{"d_model": 256, "d_mlp": 704, "rope_base": 10000.0, "bias": "none", "tie_embeddings": true, "init": "normal", "init_std_o": 0.0401, "init_std_down": 0.0462, "optimizer": "adam_hyperball", "weight_decay": 0.0, "decay_shape": "pow", "steps": 4485, "dataset": "wikipedia_en"}
MLP neurons of a small language model. Each row is named by its layer, matrix (gate and up: input weights) and neuron, and shows model dimensions 0-255. Each number is 128 + 32 x the weight over its row's rms, rounded and kept within 0 to 255. Numbers have three digits each. A neuron's up and down rows have the sign that makes its largest values positive.
Before each neuron's rows, "fires after" lists the tokens most often just before its 100 highest values on Wikipedia text that the model never trained on. A number after a token or word is its count.

fires after: "\n" 47, ")\n" 7, ";\n" 6, "5" 5, "0" 4
L5.gate551:183119108115135099094123078119121073142164128123130146159117087095109172098075212134146071074196117130181143082124101112146113071157163076147113112127162081143097181185059150127082119158147154161175143157127179043127170149134172141135145094137097156126117172160075155128076152107142154140127133144093074123117152169170135070116133122122140074103095143104118172071149119218160165176138128156123174105161133145125114109162152155144085121157137141074141130113122117119132136091108120120161135124070141214146157166134148159141131092106092105144149131126115075135123108194122182155196079163098162126161164151155143121156108123123127099081202144167122057155171063102109151131059126129154171119137134121095171116135113102093146101163113156113156124122105130150080136127052164
L5.up551:176148077144142150141165127131131117117155153106155171122085156154137125134167165111183105141073180112193130116100103125097229176103176129120153133158121150114040151108080110126133097118119103119174116090120190158115153148117131120217063128142129188151096155182176144091120120140148129165139086082192121142093128164110158096152113117181104132127097151128176090137201120109113116097164145079103139096124142144188114086135072138133107147124096115153120192100163076121186136108132075126134136138125114139158186164159159118109147165106055121102158112091163122125123138166164135114164097145046146179135160159148133155079085088126078125144092128091144107206085122105124175102078047120150109105126110095127108143079142149137164087093085151199097132176140139116123159098124133

fires after: " was" 21, " is" 15, " not" 8, " were" 7
L5.gate692:189171147089051138128078102096089224133123159154109097095146195116093094092130125113105102104179171158082134092106079171131135146135118075113169060117145131103143174084123073100086139141174155148117148105069114065165131144172089143172099157126126129143179143134126140145135145162097109197137132123119103144069084148115174142168117105145116063146083138158132136165078193136142134118152131113082129169136127127133170090166182060119122106151109119123108138145163075129134167172146154151136082139145131120096159140130142116185177208175142151119165134138081099111168172139169101143106159096149123128128128119111074095188129109092125113142106149106105173179122111144079157147103094170095084178130200157095154107139121124088120155095150158182114025106114101090119107132139097
L5.up692:139102173160165123133154139088142124127231118043192071105159192144101138124166110159103161096092163116106157190077045128078152103152116165098067113137087110105037151126134074103125146128088116177100136126090120140108083186137136182139095126080120143123081183200138149163099146111111153105137114097117104067105103137133166150207081092068142162103148134103176131123107142122158115125133132140171162152112150188129094119137122087089157146164126109163127164104107120120158107096133159107127127129132092101135097131149153075149121111129104141154095139158070135120156163171145113117143080134140141163136082085164188096164147177113049119120143153153135176144196107145122085160129152108102101070114153127060035114168098106123169118118119130177117143163128116135127118124115159

fires after: "201" 27, "–" 13, " New" 10, "200" 6, "202" 4
L5.gate598:109093127119157106089142138163078087106150125089145183121060154123134126124148097135111148142129131138132099014146087082132140085147185119157113164133114141092110101077077187121129116139113165147161170192097183155132102120044116069144154089165140075153077110134128080047120142124126156091074127119180131152183163153175081098145148100142109104047106088120172124133197149156178131107133073139096109115077145124137096115134079105137129162126133137112136127163119170081133121114136130115086079113137221165111166123117109193134110169097121129142169167117100101102152097110057091138141123100109146122115173103130144122138110174144108122125157143103140156113163147143106172130121125103114131156087098145053189183126205122138119173168144170146047148120133148149178081112152129
L5.up598:144145123084143099091129079155155121136141095106086158146095087177122193088093152214173107057192159095137144145155105142089122109138119154114085106158081184095146156154146160117155129142159134115206151086082143171113082161149103081183143072142092177168116108160119106136164115191086053090148099136141128071111129129170162110104112158129134176125111133164138105119137135158123190110089137133122174212131130108139176120145108110162159123081141087131108141158095170161140140146152155118094119135099117079104160178044078122141146116087100175137122110171114133078187094099137096204166177145167145151121095138137144167126141181197134118136097133143156179110169148128176141143130144118135127204111181136145142154098159105168123154145154144162122133082144062157151088146073129

fires after: " " 59, " On" 6, " December" 5, " on" 4
L8.gate639:114087124135181114045149154093094109157119101159108109111140115127089108148153149142208149135139124165126101171142106135094155152130124117110156111154172142188137137135124083165099101113111147118078127139137090092102146084117074158195132140166128081136147117139135162127039196141168101094113118155120150088158193144133156104108078125109111105167096186121103090114148121091115144080068177139115094138125141118144124087116125118168125070120145186133099121136127062114161123096139133116111141153111066126109179206140146133162112171123200085090148073102126085139101170110158137119110195112139153126107169070120084112200178105163086124105125094142075138117080112154159175102079178162060063094149161111063172161100102117159095181100148081089083143134103109155125100080106163
L8.up639:143127149065117128079150058162137088161133171132129126127181119203166132106137088128079117114087147115149176158127081126155115077089098171097107086138177179163117155108111143136121136100139055117079098119106040106127123191147116110137104092130140174171141127123090095136098142127142134189131178135110135141133144133156144095129135139163144163119182165162103133131135074139119162102201079103143133061087142123109106120134138136098158142135106122156107113137113006124151089127100151168148145127186147123160120140150151131191165169205102174111152134126094096184131130115184098059145129066102108093177093173090163117114077119144155125103103147167163125117128114125124081094142095066143094104169142076119130154159087173104139080135143108190173182066100096185161132128138107

fires after: " " 29, "|" 15, "8" 10, "7" 8
L7.gate587:148162145081168147100158185092151128076105166070108135128116060173176120108121119069093131085161122087158166193153146115165162131128171111133087221151128107113129050149093049102124150121129070168206152169098114128143110118146090141109149097177142160178117137130081110166131188158162109140135178125060119146062193111138158130165106136113100125112111143112123156139130134165158139108094152080161169103135178123100115114149122156149130112160119088084119113153174154163158133090144135108085096150148115147132113173157171098118230080110157163056175125152179125120144130106133143142126153155106132144110132057140149129165106151112109081156073128098084166113133125075117143179124077181140113119113098133105200154039146162142156141172116171106092146163116127117150135122130128
L7.up587:115119136092091133098105170096137138129132163105128177099077146184136155149176139142132142164138106112105093075129189139116132090127149061126100120131088078122100119128096143084157134139127061126094076100040107117104123078148175194111147149121132118170151170132110121174086124050108152135166139148159136177129136150131128098190156144105127114120115145156141162160137098086155126121139164124135133099152154158092089095080074121134087139100091126179153145059136137170138163146107152183044123194177193126172116145026133113127163115112159168100127101164180169121127076085137107152152118110144212147139061128132172110145135131130131155099202094188111145123135130196088133164165088144173137154151118067111112130143089157129148095108109148078115155143172132113169083151195119

fires after: "202" 29, "201" 16, "200" 13, "In" 4
L5.gate670:151109136107097160150095105112099137162142106141139164156129184124064106121121137171179146139078095158145135129128181107101073151137130089102085132138166178131077121153116113126114132106080136114097081129188120084110121160140202112102176095147040089129145115100163107169110123140135143164131107080094111172138136081159143134140178113117137160092150201138136115135181131134113089124171113135140156129203118103093150113112102165137134126097095088097144102159147108157137169078126074198093074162108102155171132130131101138150139100150213135165169080165197119142145184150105176099121097124164155210131153138199114142105100119059140141155134098140168199121194132102095110127150130097121130125097102211104136169105159094116129099172130198124127063040079163129126120113129105
L5.up670:196119143118123099103119118095115109148097178125169161117137142117149173121083129189138126103123090101101117134140130081141179073101057102111101101158119070178162115112126133127152106090098157061147191125130101133123104199109102109112104094107101147097173184131108167104090167118116126099157106131135080119088155054166103133136152066154069122103142169111154137135178145117176124151147114131077130077169095093129064136091111080097162122069146118124151095173174122143101105139143090117104087126186147181134140124075092116144117079176134144116134112100170086155141161140123093117090152105141074180129116103162155104177135125163107115138129105133090121152091189101137165103133165159086180122175140076148101187100161141133085187115144091107071137172133224152123125046176061

fires after: " K" 21, " J" 20, "K" 15, " |" 7, "0" 6
L4.gate457:145142129105136139141108063116134101180124159144164072077124167109143131182079156113080085075167127104132130123111176132142087123138126138133165153181110092118179077152114117121120173117124123157126107174178123148081144178155148190100109172127128109109144110065128185144105151059125066150148100117129121088146150129114128114108118182153154083163113073075111093129132131180126141155160128128102120090206122152166160087127122104159108095100096115090165095134120216112135120081092166159177115106136127126140167056070102078112168119132064131122122145080133131060098123145124154184147095140082119151196059108069107097125217129076111090093162111084135109146141096105092161091125069061124099121084152159144100122102110099146089154118062177133115137161168114079104112123126125
L4.up457:198125154123143104085147139100125089146140170165056101154117133090138140146136130169115173122108170106174127146127121089107156135155145132117066157148123112142131116107092163101174109120154157131122133122094160105141127159157143102134037164133131132132102121155139111135133088119085095050146108171157066126117139142112115088138127158124167127153089130112111137091117132073076084161185118159118135107155111117119134125136146136049143187157162130097146169148103074059123093101105146106142143039158112121132154121139120169085063108111187101156128116154117144107045103089136091197110147124173101114062099133193134126098125133157138085030144101166137163157203182155121171120136123189181172167159133073123127147124206116149103105054145138114147151125122113178214113152126172

fires after: " " 78, " (" 8, "–" 7
L5.gate221:117082114090122121141155096115115131151166068094130126091095153118082148087142102213123127153138109104100077147070115111156131175143108133093090116110110086210167136139045130094070143121155149114170075143150184125189166110096095083136094167131130129166092140136075136102132132134134176142131105164105092134172186133136154090124102151194094113102167099138134166130122117189126134148114108097152098128123120123071147121068072107139112147163116081086111168136138172098179159175116102134144117070088096118152064171138153127112079157071131098130114119107125162215101143148120175098100158128127151191111107103115192132102097168150116116085088110134115205130178129137135099111183108137134140106103113149097151135132149176157091104179188141175136147185169180166117107204132072
L5.up221:140123107109195129117130139111169111085165107107106095134075080127122149158144091209111134103059119154107137102076071080100162138145125125099174101148134093130145097104123105121196111145090146082146143129145161186106112153129140157134153061124088038126136164042139165147134096142062116103059156203171137096132092146171139135084177169108120171164087119166133115130095111169081153099107142136134101121139170156196148089134167087148141095161103107085131152181107104115132117167117185185133090133155092138135127135174093145158147081129085139128119113080091104139053220166149080109136170134157156107130116106120110142104147137172091084070138122150115118168113118078157067175187099138149153157109110180128155153125134151105086146081110127155137081143082155119180122142135146

fires after: " (" 26, " R" 16, " C" 7, " G" 6, "G" 6
L4.gate632:037152197151123128136098064160191080128084128173082123117137138100083091095123148104137166084128130103133121084097128127135183126132128095063158168105099138081141075126102193101100080091147170138107144128125130162148160122122113074091116153072133088122108170133140147133125142141225159129097090129112055094141170065079147124097126128208152172165148126074160123095167102107130119101073094121096078096136082173064088161162134136135153142184108140152097118160171075123171182140128112103179121161096134123173096195099118088134137171092130112152163106107103144102153121107125174094108099145078186121127127132089135104147115109113143105130132161181101121079118161097116089120086138161189177119176133087114146188166114133118138101159132151128102147117092159171199151150131109
L4.up632:121099140183061128095094129117147139149090163131084114157091125169162061126085156153124146102137091161166128126043088086119175108108164067094124140128137115100109123101166162085119141143124144142147124160161124119124161106153116156077111068136131094151125183163133152145142156101144117179155100152193105129147131132078149112094054101070101142127069145097158159126140160143133142099127152141113148152149138124080235112129174140190099181117137132138133166114186114085139107143088104117126048157131165112125093172096120151109108064169114096121152123070176137120117123107170148108147191123108115092161186174167141119039152107145102056118199063149089140102128133129146119164104084141106097170073132169085171090103112120158126169127137107118128099193156104103159096143165185

fires after: "–" 23, "199" 13, " T" 10, "197" 9, "\n" 8, "202" 7
L5.gate48:154116055154131103119165165172160096089097116153114094119094107172125111123118097132191156137153069138168163112161132153096124161171116133136182135167126106113173164144149085127161126163131159156135129111125157161116114173128139138144115165133113108059067183083142085107068115179123143128135123122129166087169120162111047129156127153137122143145119195160128170115187102176186177109111167167142157180176161068138151134093106109106116103079194152149084216098087121150163111141177130141105195162111102148142145124172107171044140144136089065163109128114095183195124112076121182087132109152120150168160182088110104086129151129147144140105104121134111171129144080140118083110189123100102102098104133162113155154123139137171151061093109072148146155157124190097091121100162123
L5.up48:132102132110182113130101116082086111092122130119174129087123127130154108139126124139147156098162135143157163120142191129143124141138117148104147130131142152115128215134181150149106097126138130083071165141143108066101098112054140134152137102158159156109161139110132095111134127161136081090091108126138120088143151099149167084129143163043164166141123207108132129187142173100131146135117143192141086090081252107122074163105125102172168167100200084136096135146079135134108194171204144113044102165169079141106194127125096142151113143139152121148111161129112104105166122110126099139155114138071135141157133141163132131169196122141057074103152090177118124103149103088166159134071103077121165114163174122210138108080110097092124122145129132163150127137061176106163119148112109

fires after: " |" 18, " \"" 18, " (" 12, "{" 9, "\"" 7, ")" 5
L4.gate416:106117150163095170100098144166115165157103122147128172153121148128109152147144108107111074129202131136134144076130084128149170142088128214090138159192117105119126107103147116142085176121148123172112126100163099123128142109174124175126132161140170079124100150097153089145126119128108120118173106148165147032121135137072122182042110133090136042102134178135102094120144100132158166105118140147177123123183096087100118135102136173088149136084139121129115105121115098157166022116102097094121131134142108108198126115116150093132134123144142198085096141106159112127139117152179069179139148114091169181163089196192129105130111168136158075163111126141143115171143058140102156171160162148140107104063097128104125166129086164086139113110114187141039170129130111138126170130109214
L4.up416:154192136138140099173131061148175123193141120088107128075165128163172164058187125113110144122193128184100118154177091049136142104184136118156123101115079129154106149129132145073117086146131143124143180125152077071133159182091142146145132125091141087129161184069197156095117089074125133136122099114100121116204109104074119106192121134170115127114144184051130071160157102116190144134127131140134089072103102073107083104133172105158140137118060079120131094134087112145105143120100170138183132154147117103124140151115079129097113108142130165205160113116124095099091112165157104148167149144122130097147088123164097139114089125065103108184108153113112109116121169170114113122166160098137131114124126135135166158138126179120228132133101151034129134107180140124140138132165116

fires after: " D" 24, " W" 11, " We" 6, " H" 5, " C" 5
L5.gate49:122116068142143122126110091117111113088061110094116176133129142127160106168118113140074117146161054157140121114100147104113154129192128133108088091168135086118171096106164101094058118175116131124109163057125148075039104109156111126145139133129141133085152166105111114133117236136110136113099127192106137075082187128103115116147128178094112082035131137126107085091091083114089165119156170164133163081138116121156131163123149186137139140141144096056134140156120133184160163101150180100130079171095114122159107131132154122117134113158114100111156150148124123164181135144157103088092165119139149179136094143146124124116142175125159166155165157132206162152170129093111150176149083118134201115139081093125124104099149040142159117073100093157092159100089118108147182162046136
L5.up49:178165080100114112118066104124164164165093175150174145170137138124140108133076136085169134168134118137114160144128199122086085148144125089093137096086105114100097094079149148131137132119243098140089084165175129075171150136165155105086107130120189090116081093158171144102158078175194152070119139099137141147093128137113070109172084133119051179127153153132091183109143097127135178130124109115124054112141074097129180167154072151174166175105107129091092106122121144194122158175095115153123176161084092100133147103143174067160098170134129156113111103121119088112145126099150190146119136137129127088107137162102099137153127147120119157122186142152167150164096150146187130146174161133174149134135148070163083121170099146151152127138173166116129153069126104097112106160171174

fires after: "." 26, "," 15, " and" 9, " where" 6, " when" 5
L9.gate665:115140146162107119135120069154124067143148107166187112188120114160169134113114121117122103128114162137130139148135147085148150152129165128119191159135139134143109122140095173109123147131124149095098118075156105137091144110168091134126108119104124069139182145074080093122120132171132169141151100157132132138116162167153084141114211148130178122116145122176114105103134200081119125149152078114110136155148184134100134101136142112091138100147182149116118092087109105073093133167153040162164169141099193118134114042201060135194112121107161148112084156116122171161106048152099082119094151127134213158116179156142131119160150067166082166132145176085088131119118151151120099136093131180082138134100167119168151165178165154114150102077142060094148076106169133172213082109152143
L9.up665:126196137122160135127120163144138196128160121163078139122122122096069153160128174125160110150109077148125138159153161119132135120186128120145171119155137087226111151138215135175073115157117176111128098067148152131138195129174114126141143085151122133138088103067052134100126097142196161135175066129097177104145131087108085146088071077161080081146112095112057140108115105167084126147079106111163126109086128065195172138089177174145136102096185154134097088131150121123137168135176159158166139144126094120096105131149115098116115153103078131193154070134104089157146116068151068148124092100099118139132178106108142112144127090130096095112097123138103134141146153145116128151070167091155134117155157126127138125124044116058098104073163128142095113161139138166096177138150155

fires after: " " 54, "." 7
L8.gate531:173118120097097127150176117184159140198111079129091101150139102114128160135109168114133154118154184134077105190130112061114140139106135173108114191145112143148146050137063153089124095152155152130132071096134153149129134111128116166129164165191099149168122149086124115104095147155193114164180103087086095145143198150152143142101119202126115136113084084092185108136174101102215164083079149092124161152182092101146084133111121075141127167175146136118219148099138155144184048136158126131160115124157130116144110117122129130084138105121159128186130155121103113089131107209099081128130104117120091115145095074100160098193174152149169098107114151133103098092146118155089131090111133125103082165079164054063115112148123081131148111086136104142145109133088168131152125122086114
L8.up531:173089131133050125155138159128126142150126089100124163144132112178140151131131133115138119134143157086108173124106121105145132148182138123185128122151176134114133134209107135146154113112075128125060081091109123130122141098178081125216112066203138108083121075140155128113114129081165125102145117126075110154128150124165092131167118086106138180154124085151100085148123141145032158100143207136088076148105103122098133126149104087164106150140110115159174127126101151156156193158138114126120116180137078167049119105158179114173113145156124177147170144157130135147099111157163150147171121105087122108133123143083118133171110099146119145142128145160139057174160149170119036147167165140076138084026124164109137101107145130147173127112158186082213149152119148093141197120089145

fires after: ")" 35, " (" 10, " |" 8, " |\n" 6, " Pld" 4, " Score" 4
L5.gate373:187123081193127104043165082088167133121116076142089173123068180138138104104052117098090110113171180134099219101054120113152125151134128132175102190160138087141120094155116122103135127160102143128125125150126139111096097163111168116121121154107145147142159089151100163180185154116157125139114187129082109141112172149088118119119125132123124120124132104176107075123109126176136134117203095157090127115152116221091151131086142090095168138135145132202153127139120142129095126136166133134103199084132083108156084117105161090121149098152076135117099162111136076183137149049078120117102176102084083178107148122140148119097104099116168067119107122156186157119162089126081124131131140106089148089116135116114127116146154190085144155110069199155161075097145131147172098116175114
L5.up373:186096113090149130107133084184177095138124144118127074166095104130148116110073076098077093153092104085162158046104165061133109135106110137136155181099110136132092120121126130087148121106125151132066163108133102125080117124152112144119125122150082140087122129096147180111159134091156084145180169100124138090134109160179166140147186118110176117158169124067062162087129135151159169114160123128175168076187153109181125134086131109158150157119132157183111074085035112151091093092102079176128129152197112128125063126108137100050115166156108102126182128141177086125130088136132099127155119170141126182163068130070097143098103103101128125113087137123096036131131135120148166073133113117130128122105107162059131162058132135146102137095125152142128135062116099100158162091152140

fires after: "201" 20, "199" 13, "200" 12, " " 11, "202" 10, "195" 5
L8.gate498:155087114146101106135153164142100145173149157072171152091196148140136178127133136072108121051139130129181179116131146115145150165128096142131145162148105133097123169103126131090200119142123105123118122157106154194133060117073109137070092089086172164153138149053120122130187128102159127157038086156108117149114146116067130115156141131185104147104112143086172083149141132176123122228114152124172176138160125137096059139149145124123114204129155141119165189146099138085133171106098087144127090125154133074081098145071135075131132185139080116130132128090125106121188143083125136156125150148130126202180138110153168105099149102187181116109138127147130101135139092088112123063099051151124155115124127145143116119124148138114138154144076146149073119205099129206144156147113110
L8.up498:066128089171168058160179067148150109070154128102130092114084147075177155118129147144131103169108093100111121104142111078124105106074039124136005065158104128137128079092100106137143154137118164157133113114158166113133146123132178120114196091141117118125124124132174103139157092165128140057155133115102116105153112128153121132093153198141153116108148134141120202134109105141119113119081149076109196115123120161113101161186112138120108076147134076177149094169101134234149193123178150153125153104138165111172110131121126169120102144155181124125176104142162195122145129147114122076125106072103138115166068106135105106118114145105159126107091166153128088185139138122116075110123165087180141174097092102117116165129119130143133150181213153157117121145149122101115142069143081

fires after: " O" 20, " I" 18, " o" 7, " E" 6, " pre" 5
L4.gate376:091111075115134215106165142147128168100126157154161136125148087162133100128168136084139179151144135167115141082169109123106127131072193134163146111072134147144191119094117127142111159129150160147115092187106142153136082131157141128120104141118078159141111106104117119075133073111150126080202159160106061053128121109158128126094123150065093072204138186134130110155131089118130130076102148158114145134111150147083185071097167101138142161132135103162126098035154114095153169197109136128153128094144129144189087099151153097121120096150085139096140105161163151143137122132169102185130168154051125141121103147098097171092103165130169132187118080143141081131190129118101092120103096125153154101163200125093178103128104094069189098081112172142148113123152113093215133145130120
L4.up376:118082142142156114104160105119180107169162106130105104137124126184087080161204156154096153162094091081137139149195093114143123110102053125126149110114128155088123123151177157102109098123157138117106115076165133081064158081073142152079140150163126123130168163143125164133113191162125130179115120086141135146151121130175120179150147154165187089075102166141097136108153157067187172153133141166068118145145112105138110124144155122085137205082120141148115038155117044178075181114093152140139115167119154134114117143117124165102166124183177158114179150138151112161133041109120211111141149118140186162114141120113110129169103079190059142192097135124153116108091136096130141124103118182093117160104138106121101114159177100165089124126132087139110125086102143142147126081150186

fires after: " H" 22, " was" 16, " is" 16, " An" 10, " |" 7, "5" 4
L4.gate676:146167150128161094129086106162134165203128101063146087158185143065125119118111093098122120164196171144156124166127189134181074125109083086094175098161109112054133147132128146125149076198081104151143110161114177159113083131146098105075074152144149101085079132133095116082109143109064141113151079085136104080099167166098124106096154116154110131136077156100116144126181131113111126160147116134194176116116125162140167113151158159144164115150102194122133059095184130086095130124056128143158150182152080105142071095125121123130143142142167156131026118095148139132123113153107106168126116054120145137111159092143120130177134119149139120116114188105101133158135096130102120181175108114098107109101121090142044118154200105081184119090144071161107131107135132139127088103110137
L4.up676:108117112082134076139141172154104063082131100111125103126165180183146145130141120113103141180055172136158130079171094131161092115156137123118115179180128135064103127107082134106148141113130073173083125163093106130120133102136137165074102121167190164105097172105072106114121116162132122154128115146118173143126104143136111113113112166208100159073062116076125112074185140142155114107150123117076109109119102078105173094116112139061070130077088089091129113125117176087080065108144153166120179072158110174106110097164177125070129105087096126123105080154102089105122147134095150163125104178159101114110133112143160119122099167130077210106165135117118202110104104109143143178132127150124111111130153214106125181105079131173093091149079076132088169114161175161151123151096134

fires after: "201" 21, "200" 18, "199" 11, "198" 9, "202" 7, "197" 6
L9.gate318:126090141110146146099135158101091124120112109120101131111089081099122167113125105081178130119163166143135118070174140155180116225145097098121158167140155088082114136096124125183045142100135094093105124065165137078136122101096056163122127173127137093118127139112042183180128119208206111099087124143108140117140133106127115158199140119112062124133154130143104161144153103120147119155145167120079092111144091077136126121124108151102139143118087134146126200129206143091145146142096049118138146115092080149078140158112140117156145128085155181077143097057103134111120093125127139128152095142175133137121123106129121097132153140039141137130096154140157121129166060169128133115074132103156165143164145123094147177146173142167090116185167143130103171057131129225138137079123096
L9.up318:121177148120141095135176137156140153129069128089208092124148165098159138126151123133165129133150118133164173152126080136115175133133047078168066051138140142117099091201109141146093073119149162104132116123122139125131117105142146144187168053084152084146106143119176128155147127149119164151158102121131104101158173065123133091117123150114123129074104137115144161134125089139112119129177132163168170151185187153130130079104063085102100144136204119101120107087073129166045142117161168131127151121134105123238125135167076158185149127135101179148142147168120126164188139165093091106177149149098112153167037157093143090186153148076183189103102105152139154162076136094106126148125185101114097104115128122160113131111168095118103129135124103156113147125107155077174151123122135

fires after: " (" 25, "," 18, " Website" 10, " Language" 4, "–" 4
L7.gate593:155143108177080148150178119126141137155128154166173146114117174166119103083114112125035137185144084127110134136114115076110120173078123164145114089112117134110133104094139114162100149199124160125180116096072201092051147173086120135109089131145114100120102147142169191163125085177146175185167150117137072147139077115169119140112119213135143112127158099111148150134135105151091120149173116082185189137134152115080143105096109073127124114187107131087169088121154141115125178148138103135138067144158171108125104114096139088178107146165144098165115141129118109138115132197154055147138117115137139132149110080101141125118178146089135139090125102185104147127121134143112143141134065087131206109101110166062101088179129118097095093060141116167161161208112139159097171129203159
L7.up593:086130181139167150085065161110135098108153074125092158137113091102102068144138101138098160132157129099081153107127118111173174123124142167206137090075144159068118117128136163149158092119202138101126075156110144131139102134113076143122104165148082200155100155189155156085139156128105185158168070108134121143177128095109149180096084145148152149147132123120067082068100200104137125104165082104139165147058153167100165140166117125140129122044160123131109154145115119098125120136143159137133135178139125075109132115084103128141110177137076171102172204177104154150131147098152139117148123116166129096151177151101122061084138093104152121167107097094066137118081150131096091121126115085139167101212106137140153129117123118145101133180183177140172093163178059088158116115115160

fires after: " A" 21, " E" 9, " G" 9, " K" 5, "A" 4, " I" 4
L5.gate345:057114088148112123116096115117106132168125133087102114125130047126112110117168072116093127118143170138127118102171098143174133105135115124133109155136131154167181106117134138110165148150099183117103139129138175163136099128119081154120085108171157127145145095099126157165176136158164150176081100129065136028115099132125139119136165068135102146120086133117124148129119085123102100104159154122129215153139088152133142130028147171104109108143169098093102088087088096139103104147163070126062143154143080127144085138148143112174143087183053206121113165168157098117122075110141095097129099128145147118087098120141165177146217104117190117112098081115162124151205151150130083125141167137121080148149127144153140062163145106116220122122146154103128091129108191132119141206076160
L5.up345:117087166128095152088171125157145157166091138097151157084110110112154131174100190109100168163141148129082146102104183198157142086160086112131049126143125125093156123101113116163134110148190153180136125099200094102083157087123151130112157119079113155106108127127129160123102171149121141095064058141121106139162167119128111096154140082106142138135154180107162157129124073138111179158173091173153121199171142200141151092134070123111126208186120114123088121104181137090192121132052108157080115094144122132155172074128106118132160079144106069067148160100148123076144143078158135132070159135096086145070130125107126152136146142092144104067098124127152103121177134160155126113098145112129213090134113121160088083105125076107134098069118107139093068143071099109106128114132124

fires after: " |" 18, "0" 14, "000" 8, "2" 7, "1" 7, "5" 5
L4.gate637:120125165106069175160149134101141137119103168144095135109126108127181145137059148169146113129141148127122176072152083114089136137079104165122146131142172164108084136152100142135112107190157134148108134144116100103087103133147124088103099151069137151154123120185152115180121158107040167118105185090176132121131131143146117096116132132134038160151082113120092113139100099145126125124170094194164128109139160156095135131148096128103105160132131123099217126198153175042121149095089105087103112066095072119155132051181148153061133174141106097132076150099153080139161187106136147153197082114146105159096107093134114135190089115080088122123157140086145116188156161114122226141109147130126122142067157080106120098118075137120065139137117149106136169106069147141131135110129078
L4.up637:103134133148150153115104076133171119131164107090105084083077089128108122171100159089090127178125155141102132162098080105112175119123129035144131137188078121183134153125071082110120107146121164063148087136136197122160093119065113124145112095082094170167141112208134164145150121152053114129141149138140095076118107137170139118066156143164106171157127092155174139092161123090084082140176161131123103098078174167069100104149137092163184121090171125173139123188153103133119125075132099124108162097135145116131121080146182104179108146093114196163148112174155116044151156180161110139110107078186152173117147072110106158158091114132126041113084110097143096156138154113140136125104135123110147134145122106144196166117111114153125102142121112126197168139152131107104071119103119

fires after: " " 46, "–" 6, "|" 6, " S" 5
L8.gate236:150054181107134103138130178085114183121081112110163151163147113189165164134128110131156111150123092119137095195140168122156156067169102109135115069140176073118086182166101120085119093146146099119132087134088078097114126146114162131160171140121129163045146139130106115110133181137106127098088185117127072189148080126131108142157121180103102094076108101149119160153043145159142146103156146111161143101159149105114092144076187113111166096187118106085137080188134142137170081148092142124150099171099127097138155122123110127084165181102127122159091090123118125115127086149098142191102196130155089165163165146152108126128094167143147104090185094106103157064134075127135112185112153131154084189191139173184144087126147073129134150084094143090153074090111121093145111107089115
L8.up236:140173102137062121132178080111098061173134194159142147119080155125164151161155092162114105083164151168142142092118112127143151172175128105149096104135078167098144112053187160145167108123200144153145187166135152114165107132121173174187080127169161121191128174145111140097135113138133115183068107110116138127074113074117115149134090149110125158155073193156109150181146154138103099105146109102159093142121142101136104134103128081175080129144126113143165161102164179172134131117115147154122110143062124121143150136093132156141174106064124105093143159089105197081127105086141074153114135151093159121152085087129091122131127118147085248148155134135162181084146125111118187133107115128183093164188165147157133153180153141146186135098095132132089168152085151112099158124159151

fires after: "," 37, " was" 6, " " 6, " is" 5, "==" 4, " Ken" 4
L8.gate258:112105115121149113169087178090060081133112124112166147118152146132179120148125109101178066101122132093166182165156112107165090106139127151074116127109117100179119035089125124127126119074149126115161110169096102150170140098130138113130099121172142119157096149114149215145109154134060144127146113130159144151121203130052148133133143139147079052101127182158108146143113166134092182139169150150124099132163190138128114126112130093127124109109087151068119122148126113092168170159113149156144138111090129154115109196090108155134134069114129198112119100122148138191100070157172119104130146133062156143110176152100115091115090127151166141156108175078105112159060109127047127202082093177091113087116152133123080134141100113195081120147086136180089152070120155150110095053133118
L8.up258:133084107100089114153095144149104118144106151145154133073138174148098080128196140119188124115151143162132114115073166142129171105149140137072122141154147088091122076117121170107183086128130145108123069069054128153109107159133096175163126109122107117097071078128103150163125157127117123136098110156052153164100103126155123132179077150175101175142083098136201152159152096135129159136135152062101176092132086156177102127156167148078139098093065130107139186144110127129173175122091099091106125189134150179140129119065131105173100107160118140116130118092133089136125154118182177081175128160119085138146133136144134169192162101097154144153195155104158149047103142134072120222108150135046128132117104128127087067142130117152149166148150077149135161182090123116088144121181135

fires after: " " 97
L5.gate578:119133109165147121147118093116153121122138106055093192146139135160143156171107145115069133147170168186147159107145064090161144146156099209086116097174082105096110175137127142121098116176129052143149119156141168134086182143119122128133171135148123163137108138124160127106162148106138115192095114144167167134131136128070123115164195200121084131127132169138176129083156145122135126138157049118106162050143116177059171165141117145202079111152138110132203119138133133104128142132147133087080103104119074101168113159143121186143080056154152122194120150129127114173112137155148108108105119124140085138050125134106166179154130161167107111173150106124141153121069152121124149129074117139113099158078141176129166146141126088156105085193097128217110126187073139131100082111103118
L5.up578:088100163142035163154147095116103068092070110096128148093155141131155081127132149091139117082147125053111190138128100156145165119170126110159100129184126141185080196149143129112091128174100132175100099119134153100187140034109157104180126127121117147123092112105098081088133086143144113149121159112176098099150135064096104155145056135083107115146174117099092137126129120124191092171130122125152118088138134143122074107119125159122151133141154126113166129170103135141141079155165154090122115137136121092150188127145139131125069084109124133178092164130173150158079092171113145183106092148086028158045141108161156122111113159168148133147103163158167115132118114099077107181086166101120143118137139164091112113079147059066170135095070156119140154114114108169107106162061148